python train.py --positions="rope" --attn_scale=0.0884 --bias="none" --max_grad_norm=0.5
MLP neurons of a small language model. Each row is named by its layer, matrix (gate and up: input weights) and neuron, and shows model dimensions 144-239. Each number is 500 + 25 x the weight over its row's rms, rounded and kept within 0 to 999. Numbers have three digits each. A neuron's up and down rows have the sign that makes its largest values positive.
A block is one neuron, or neurons of one layer that tend to fire together. Before each block is what it responds to, as a language model described it from the Wikipedia text at the highest values.

Responds to: Short word pieces (often le, or) split off right after an initial consonant fragment inside names or words, e.g. F-le-ck, f-le-ets, St-or-age.
L3.gate84:522470539456481519501504491529435527501478502489474484516500509547499499475533522496485518499474480510501462528475495502466474504499497520493502507520541501492523488474560488525573482470458516512528491498479475516487535497550497522542477519507533542525446559484528492480517547506475480514
L3.up84:523489481509511559489465556515471538521479485522514459551502503523499493502530485530527498497489504525481484498537483502488520492465550508544507475485508496493475511511511528522486492491491502495501456483501489489526478548480513499474501530496525505530478554502534522456532507511520458502
L3.gate107:481467559464524527484498517490464492475474499471462503538505516523511498501545494461463496501526506486472461491480486524540479470520512475453504497458510463479467536535513496464495491509532552496495528520511513487490502504506525493524494529489533514508510521496554527467489485514518506483
L3.up107:523512479479514547500500503500480502465506516504503486536515495552498485527511501541478475447497518522500514517504501474512498505461508486462457475501519498507473504513523487507489502538512493473476507490437513502531526506511549518487481519541559527545519498529501543526497509473530488483
L3.gate164:568511508481509531476534537483539491457490508499477509565516481513533503494537506515496494530496478480502460533525517508503507556495468512485495500549555509523487488529511478474491520503471545501495535490529507503457484492528543533522498503533531489533514519564540506457481521487518481492
L3.up164:505511509522531493543512513455492489540507485463507541560515483515479523514501513533507502515514497462546488513474489516507470512517491507503527498549506523518504533492536456521510550502488510465501488445492499512511531475524515478510516490476501536451506521533537502444536540451484515470
L3.gate292:498495501479506498471537477524540534506476491501507508509495518476490463488522472504475480508484499467468483479544494523547496518487525475496530511487516503494472552512481513537470517466547517497544487511497499455536497546473526457523459473463503492437494490462467478498505534500496469544
L3.up292:509511487497509469502506517491532507490487491501438540545497488516480465503507485478479522505536500449506480539460521484578533513519498450477466527496473519439481489500511540537505485485488494429490477501510463474517508527518482457555537519493496504489451518522480494495518511481516506518
L3.gate498:505483526479484517511507463520534540526490501470523536501544508504518498477534485496495468515468497460472481519495473539500514456501462523452472499467505488451508535485507500511529529500472489535492498489503531535511494527495513481491536517516537533455504504511493475491506468514505507504
L3.up498:493489508525494530531547503484522488499511472492492490505509540467486506519489521533489514467475509473447480478536533474502525515523526580518490509517481489524493449491504500511527505517432494506533492484530461467517557492516464466501520491519478507492463519532510530504489490471473506466
L3.gate577:528493438505459503511488523507458456523466510531491465469495526525502463474484449489481471503524534505541477476526481523501492496494450505521485494490461484469472476502485483510502527502503501483484481488492518496473482535500495417477497490543495491499493473493460492497511530462540511543
L3.up577:497500494474505494512499498498470472461521482553524526522494498469424498507510453490533548536503522490497473517528497481509546498521491482497502471479521537504490438476522488523515495481501517499478452475486501492511514521465468461444490467474495440483520506411517533524482513511496454500
L3.gate743:511541561506468458520514519513492507476475519469479492481534513510477524501480447551476554497506466455501506530523535507465488450548470460536541496528518504555501475489484475521446547492514513559512525465484457490503493489526536507509492545488519528471458500519515482450467526530540471514
L3.up743:542510512507476486514477509495508477516532505485477518506520481458512493508510526510478527515544500541467514459487520520541514501535517475451494519488472489487477546481464459492512523496497491512499497493526513482504515473485479480471521494522529498457509476482515555524477508522473464431
L3.gate811:515514503497483506480515535488488506513488503510442484542507494528494489456553508499483498522477480498506526509497533491485489532474443549493534513486500504510463512499531475449497471436488499494539509531472460476522539547542529511481483514521522494477475529465498512486483489510481479487
L3.up811:521490506481520503498544485466447526407488517510523522499495496496496500483490523494505550524493494502522479460475525495481485498523526497509484485519541476493533483504519523497478448498450466466512506501493500456497514495508495512511496542491462504508504535466493507504522470497495495512

Responds to: Final pieces that finish a noun, often an abstract one, before of, in or a comma, as in relegation, withdrawal, retirement, also table headers like Away.
L6.gate67:535450460528509523498519502506488486452482532487485501507501509503455493494475481493510524473467486461526501537514480500466532497507527495535491476492492498499440489499487470497514518515498485482496471535505474505538492456500492470479481496532539549496529509473516460508525538492527509473
L6.up67:503463493497473479545486493532488506503462481511508500521512507494513551518479519520528510495524534456522480503498495503510478516528509482518475483504481526526493454521491439519501543491549484474452500508477516509502515498498488538505542507495503514518507480528508456493500488537484519475

Responds to: Fires on a word or word-end that completes a modifier before a noun, often after a possessive or a, e.g. four-year, week-long, his professional.
L4.gate42:532525524501532523482449479508527534502493507493475509513530511498496474496477494494526501484496497495528530511502487513455514528520507516526518464511512520476489503516528487552542488453461491474499555538489491459527515524469497505486503508526508528506510530491535464508499521511517505462
L4.up42:518464498492506515486490464497513487478437499446526463486483516502511465497496462512526537479508445456550497495500502479485504489529523533451530463476520504539483495475517484528495523510497504479529467511503519507501549501520488523483512471472501500521454556492499498527529502542500484491
L4.gate118:488468466472488476474544481471525517558473477510456510536517519524500511503487494515490516542490464481531487503500506495477515477490507511507511431490496505498476510508481502478500534500474502485475455529532525508446535492477461520487469449473506515525486509509525465470525485513484487526
L4.up118:516520504527489507502486497489531562477462496517499489524466459485499540506453526495484486496471478517509504499521482527489466528518493575517476491463428467481461503494470507498496472517498507494499504474495484532528481517503499496461536472519501478454515484485482517484497499493499517445
L4.gate481:522491489498468475532504454499527512505483507508504485511541499486509491566516508500528558559480512497536476513520509499466525484522510500536541523515505499523475519514514495565517504486517519480513469507536520484485485449520484530483471483537498477474519541445541462472499527514461523500
L4.up481:532457522483459541523503503477494507515489455456499512448469503481517547505466529492493503497525533490508496549512474486563487530475479529528447500504510489514460482520502437512524482500504489497521499494496517529497512477500473472498528464460529482517496475518530474512503512546454493481
L4.gate522:500518543496508544537473536508534499567484452439505455453529518508535553500465523479492506470504486512485568472516477499481528486479499516474487461492494522521467510522487492502526474554551516518542531499514490540502495457516496488462457511493549477498458469499511513486502477524497510514
L4.up522:494484515550489548495527495447538521519467506509490513527489482503448520490503526508469509495491518487513505488472544489502480518483492458527474505470500502507528524468481504519501550509493454511505508482512481516496481525518479508422468476514519532527519532565526482461504475471480523512
L4.gate541:491501499485466480502460500481487535540487500487511432458502505500507498477494494467542477528503483454501490492478491558485491475533468521489506464482504506537473468524462516496516476450471496523520488543508491461538479505504511524514490529470504528498490517496509501526511547484481533472
L4.up541:486506495507443502504486510524559502511512491534500473502514502515468511562495450505486442475484468524475516532467529502536471511452481520480525506466468456502514521508494493434514491529506528451498469488479495509436499479525477463485487478463513509480467500501534490487501508476486514487
L4.gate596:498483472460506531511456470530463542498470516494543489516500511476544430496504487490497506543456474528472539492542463457497540494492475528525497486498491506466449519513509496527527484512465487495509512507526505482465465448483488535544506531508521530499546446491546494482503511542521492518
L4.up596:523526508519489497476489515525453534534462526518494518487494485507531478530503520496532471474563488500512521507485523483510522531452518515497460546528510513507498485484517478527483487472497519488550491526473529531521481498523492528490498489434481543474517458497534497457496509491533516508
L4.gate822:474481539486491512528523546530518526470480513473497476529499489474514491466506478494534518501526483514506521501479490550461505476531484504489441464470502493469497509543503461508522512498511549452484484488513493467458529477481512506522484496544544479525521517464525495495469477501470539462
L4.up822:519478573461484513505531488506519493487496466464546532517470485459503505456491501536498514471514470526547525494493524473506545499494535474505465500510503509480498507542531497530503475526526514478472457523512494515495542495478492513477521505505525482529542479471501523529499486540457506459
L4.gate861:511494537502461543541533458504532517470496497471467481488481497485482524514476475511504510521480507471496499491472518520492548501509477511520544480515506508502506517526509507512555539506526539498547478495527491528459508482532483489553465527536512521458507532493521468508534490522481527495
L4.up861:491483464474436519508533509494517456481507519464480498476487513494521533507503528523516500483534483509486495506462511511500511497483496508538499511500507501523513516491535520485509490515516515460526495504507504522465490446524495517501504520550461525474450545497515500532542491516491546497

Responds to: Abstract nouns or their final word piece after a possessive, mostly his/her/its, naming a phase or event in someone's life: career, time, return, retirement, recovery.
L3.gate96:505488503528512475492487499493507477503527492534507459487530498516493479479486480512528535452509444500538459525496535494485529516494500522487541483469533466557476496467511515507529481459467462486513503518486482535493516495524515515460499466498530521499526517515501496477486487477475541499
L3.up96:528471551549459475488497491499489507532467517478491545477523509475484459493510468516509446510490477480475520553529464519501506469530517479503505522515511460515493486493503470526509523493540499498504514522505465482547472526532477529516506524516500490458494474535460456434529567487466473467
L3.gate124:521490497510479497558511532494501500503470498473512479476509524485519514532488518471503526460503510477471526528485489530490515521530493472478543455513495508481513530469530470512510487510525475493525526558534502542509509497485533473512493509524529529496510503475479448476510501512502509526
L3.up124:479492543528505451499516512511526505504522486482491550431498499488497505493512486485469468502491551566489536533510487504484510512504491484493493453496518521549531458554549466501512477528457473490532532471541495467514522520511478487511504487495524524484486500517518494460502513496485470526
L3.gate175:478494509497498495524522513503525496536469503518506512479514485451519468491473479495498534472489477469520523520490518506451528511510467510482496525494476501502475464517492499487538483512495533500537534507491475489489522499513510487561560514502480509502499474549494496476517511492491527530
L3.up175:492476509508470520550527512545504510553491485480476523458506501498524481468485534505445491457527476511481499467502508527547562519523561458499544497521484486488497528462476531519485532475501487524482499488526454504489493504545516465516473507493473538503511515496540524500473516500516537479
L3.gate615:530471541473519458545513471560484511502524506507479529544531492504488436491542467493518515529497528479505486480510503511482515481499523504468545467512487505511496464525537481499467551507485495506487484540485510509490461544499463482538515469460498483481505491484505480477502525536469484507
L3.up615:471491538512478477503530564465480484497496474496518493523471483512490481541486495520521508523516481555516480483501563509494499522504525513525466473477553512488496516505481537498508495477482527510485495478520489504529490512553522500456491499502490506517513511538497505498536516499491489499
L3.gate675:482484572506491520528518485495514576464490516494536509494501528516468485506492446483501485475483523496487530476542471508438497470488516518532456484475515526482519534470520485499534519533510454517496537504517477479515502488500500451457486497466529520509519494501497509523501549504497568477
L3.up675:495522488467519544512500484513513517500478568480475501459498475512491504463506498525499488519493499533506513502510531481509519503468515479524538449504478540476523508490520494529497531555508467505473494495530486508478519524497468511497494459506539515506505486562527489458541509516496440498
L3.gate713:503492506515513502529562483506488527472474496492527484532512513533518477512485458504508495548529509489493506563517469556485549510471508515493479521507517536516467465479530520501442537437484475520489459527502500485514525489516481511474499439478524521479495533491478492500543507501557502539
L3.up713:461480517520461483497516524487522490549461519464461447465531493519492457530514507452480509476520498490512502474473528541507465505483538509518473479495488503510489472495536509494498510449473418486525477501501499518538493517510489523532515531496542534464504526466489472473505516503496464510
L3.gate784:510457461492475481521502489481523503477479515513504489512513499544522513508475493462458488497453488491516516511497495519464482459510510483498492497520466501503544507470526495475526484463534508493503500462519473491495474505486512467502477490537493481479478524521527511498503499472584511500
L3.up784:513490513493478446466480541501488477536476466492533490490522506508499563516470488523522545504494496514519491522494546518506521508465493504507498458519506526484507486518491487539488498507492515499462508495514446484499488473526538472526478455451552491489503465500532485507485532478515454529
L3.gate925:517504530456523519508503475485502505535465496530519509483513526495452503471493498479485550535521508462502490508514473509509518496523482456484463496468529476519495510470563498507505520498483503533474507528494462498509490534470537501473510482474471549481500506485481476427526505489469535471
L3.up925:514494510471501532490511527495478470479517488476539538470504514463514515505487449417495517511524475545540465486506510541488503479538524466503472520488490539500503510531459499545508521507555484490481478474518492475516505425497482475532498504496515502474526465524549486487480487539519544477

Responds to: Mainly the period after St in place and saint names (St. Agnes, St. Paul, St. Joseph's); more weakly, other abbreviation pieces (U.S., Mrs, FDA), colons after list labels, and mid-word pieces of names.
L4.gate195:548529509448496498524519521551505569470545521518470528484543482529522454490510480534481517488499533464521512548515487519516536473504477489477514521504459535501481458517498480505511491507501517487507484485529519492495464519527518516538528493517522566484512487455481474497527538478484483446
L4.up195:441485490468534508522528485496498533477479484479506493490491504489464502502516456502501482451470496514501458481482472566549490516523506541474474462450493509485497520486491476498481468481495501527503523516492521508470530485523528460522508535533498516506504512497543460481513517501488500487
L4.gate266:480512517509504485535511466506496509479479493536479530536481516499496512459483484481496524469466493530488458590489499497488505522550511534487495496469532516501489465504513464517542443476555515557488491488501461484469519479481471520488495566516537523451475502485513497515510468526505502505
L4.up266:501467488459520546520499500483486501486492522483509470471494532511516521495510477510502479476471492501499529495494501534507546513504497454531507479460485480474507433501474492484520456506484476521528520514484496473488466535487520541504524500528451473509509491503478494530499530500483490499
L4.gate293:522487507497462544489482507535523477494496497493458424491519506546473492464496505485517515542522478468486484492491506481482533476526493471548514524521515465474502526507491517504537512463516499466463510507501477499495507501535506490492473481509519516479483516502506490508475506458519504482
L4.up293:506490519508506498528516512526470517501454496504489480563493523531493530501480525546459517493512534478464496501475495491474492530469513464497499565534498483470518590475528519509489505478503513484510519516448506507477498549477479499531502458503501538527501557501472526548532497447533516464
L4.gate295:503525494435458535478497520524526510504524492516496462483517499533479490515469490489503457500507490496454517539524501493475481494518477501497511495480508522507476504517517517483477482493510528514526476492510501455585495518505485491489518542523534553488476504508491475532504527529506510515
L4.up295:485520465522485520502538492509520478554482455504513490521534484516517490515516487540491535555476476474493506480536483483493488448507505494499495504512518488485521483431531489544468520529458504517500491460475485548523493507532487519492486530515492525509468487505512494514495469472427483445
L4.gate547:555473500441517517495514546524512497494502483511550550481493461498468507494495528505538515501488518502533525467490502502479513509494519481476498533487490531483481500480475504515542518492499504492463495472503501491513491505524491489510480494536512536501497479477506499507502490461507504504
L4.up547:561478508508548549450513470496454484520481517493506502498519517550513506473503511562492501536460520478476469480480471504491486466461494504529510462512540462479476477540505477482533487487510464501487526514511519514504448476475549549498505537484480526532536517486515458472498507512506517510
L4.gate597:483511497459493497494463477529495495509521528497478477514515508513473503482518493529521494495540576496459490513513533549499525489555452513451467513509494527526487464513502495509461520526514522467521502553533508473472516509464448530531498517494470504476505487492524446504514485539505515534
L4.up597:550459432523534516473439476466516523529500512524554524499528502532497490471563559466484488532521477523516506476485526487528520521491486489496481484520496484491491468526483497502513473508472504487501489514527487511529460534465455540556512546518524505516529505493450537508480516454469516480
L4.gate647:480517518463524500513524535496485525468466487510495484488500508480496508505511506556517493511505513469460504486558458528480517472522506508459553499466494507496486477518496548502487482493501545499512508505516480449505507495491465527490471558487497536485484528487534505523476504519464518514
L4.up647:478528528483519483500498508536517461450487519441460480519497495505473527508458541509479483458474517540505468475524487486496544533533517498440467472518485496496505538473525461499487494519469521501486479470529517538499509503492496515520555490482494545493463478515518512527486527458489517516
L4.gate868:536474507467487516509486497496496515480531478488520486503482515524503478538529494481487522454545506526517483511489458503470527518553478503482489499490538509435505531493505493481500505505480504440457447502494479498496533498487500498540447498571504517478477450437475450478526508517440534442
L4.up868:515483531542486500513511503520527540527464453452464522503501507516476551533506537502453498486521479508503481533468511529507466517503535489519533502463536468507459477504512478510502496538477495481495498523534424510526551497480554526482519500494432525512475523483517492502476506511510518486

Responds to: Partial word pieces that begin a longer word split across tokens, often after a prefix or hyphen, e.g. N-int-endo, re-int-roduced, impro-ve, D-esc-ription, con-ceived.
L3.gate146:552496516475472518515525446532498495511466480498463508467517525530507439497516471471495532507543512518517482489500471555472540475517487545519504516484495533540497468501544475490479492500519503505460504555492532481470513486520530477550489554525426512474561489476494481518487506547491508446
L3.up146:485487509543487499493529478493537509506496471493490489531480553468485533493474451511500520510486506515545464539509476497489498516502502481481544500454512496508488520498525454508495470521530515485510514497516498501533521448496507502504521529512500515481477517504464457514498549504511523505
L3.gate409:550514543478488508446523492478495491537479515522508497516500509496521473533478477493528498486522536480480475459470482499503482469490503501487546523497498493528527504497472540482494516499498533508453478524526492489488516495441477474499502527498486504496511463528501479483505506528506499500
L3.up409:479526557512523494469504480516491495459526500547463540502503453483497467489494532505439510559442534528477488464488534520467497497489489521537516553523472476482540505439532529552507506485463503500515554502493510516479491500494504441480478476474507506512505549508479502489460498498514531513
L3.gate513:493543540503453477487480485524489478511485520513517487524518482508488521444527509475505504535514523497494507499528497534502493442497522529511476498534483500474463509471479509487480536482471497537459503494494513480482561515479485484475488472515484521484515478530514512476499472466500474527
L3.up513:473511499514474578440503480488478489485462493500497471508505511514536458512502476501543497483471517545494477504527514496499471521487534533527506512470499471499508514478539441506517530489475517479506485461476525526498475511515551524476517476513501456501466492517516479495498547482549575500
L3.gate545:501528521503450533507504505492501485512529492527522489494508473509504522497521472442509528500473508477531542491449485517490469452479514503486521485478496467539470464522489496456520489481456518494485492482452504476508502497502471489491482472486496487532503492498500497492468499453459519483
L3.up545:493511511502497552487475466524504494509531542517507512496524509551500487440549502527501449502488493599487549483523493531475514484480502479507478481468465530498507515457494486507533546520535468490465531501473484495524499508509482455479537500451480537519530447512504527528486569509505489522
L3.gate608:508523492493438506529450460498494468485528446475467531512531494479483497515515489428545537516487485500488477532476495502478498473515467480529505457502530490514489475551487493482514506493511527424498511510534539473475502468502504530508500486500511475462471528466525515501476494512494509500
L3.up608:531450483500505507499530480518511484560504536477475482480512511518508493461447458455528536469471545504472533471487506471512472524507538509524488498525512460515549461520537513514493480457500443484484532543500519523513506514487488563527532493453519487505457485472487496499494466512495499516
L3.gate742:587531495492519538471486547551480557462525500477498494511506506503510505475500462481491539464446500507535513551490478501458511521512518496501503488487479513512483548476482494478527541515495525483498499530499520471493503505484491478491504469549479504520531472498528490535518498481516511540
L3.up742:489526469543458531489519501501504521515461495512556540500503492495494464453481485507509495491443499518558493499493519522448450505482488556478520459493500518484495505487464492483475525488542505537505506486456505457480523475467508482527496513524490449515518480501504521543518482454500560517
L3.gate856:555526476481496506504499510488549517492471485529513526522505481507471503492519511443506533480495509527530481522511482481506482477461457487493493460540491525544466507505483517503494459526521490481479513525484507533456508497559491535501475471496540535502494485532511494525502507476555491508
L3.up856:482477546467486478508443509455536498474478525490490519497497505554498493482502495489500481475542446480529525522473498498469493523522534523496515484481514473526492489508496538479513489500520506515528524510453462470472558493502558514517436494485512471477500491520517500510505488482539512495
L3.gate895:475513451495507542481442472513480515475489516544519496546541512538497463494455505492503482469461539503505469509502500541483481505456470503510498516499490523516516495497548522480506483461507496495523504538472480455457503528492536474544479437515444469497490525481527478452548480523562484525
L3.up895:515502456487480503490482537489519472527434498490494493503503517547533491538517468490455531517486473483500513514549534506505505505496505491497529552502467524488471434466488478543498488505479533511495505503524510526450548483483541458527527449502493476535523492543508529485512498457505476461

Responds to: Opening or second piece of a longer word split into tokens, often at a heading or sentence start, e.g. D-es-ign, E-xt-inction, ext-end; sometimes plain " a".
L6.gate1:528477511533488571526446528506492507489500521519474488531499506500504516510509445508472485498491526505507461513520489497464529493522508569530540518523446495477509440515533502478537495526491498489468513481506463497504497505512482494524517463511505533504538529467494494516517536483525511471
L6.up1:559502489506530526444528527529496536525460494469500521513502491515534483478511501480554479495503588471533486516470494461496486469529511520505481427491505488481484505496482522488470541520535448510532464522531502538491510532515507544494491495526501473473515491518474509483498458487481482531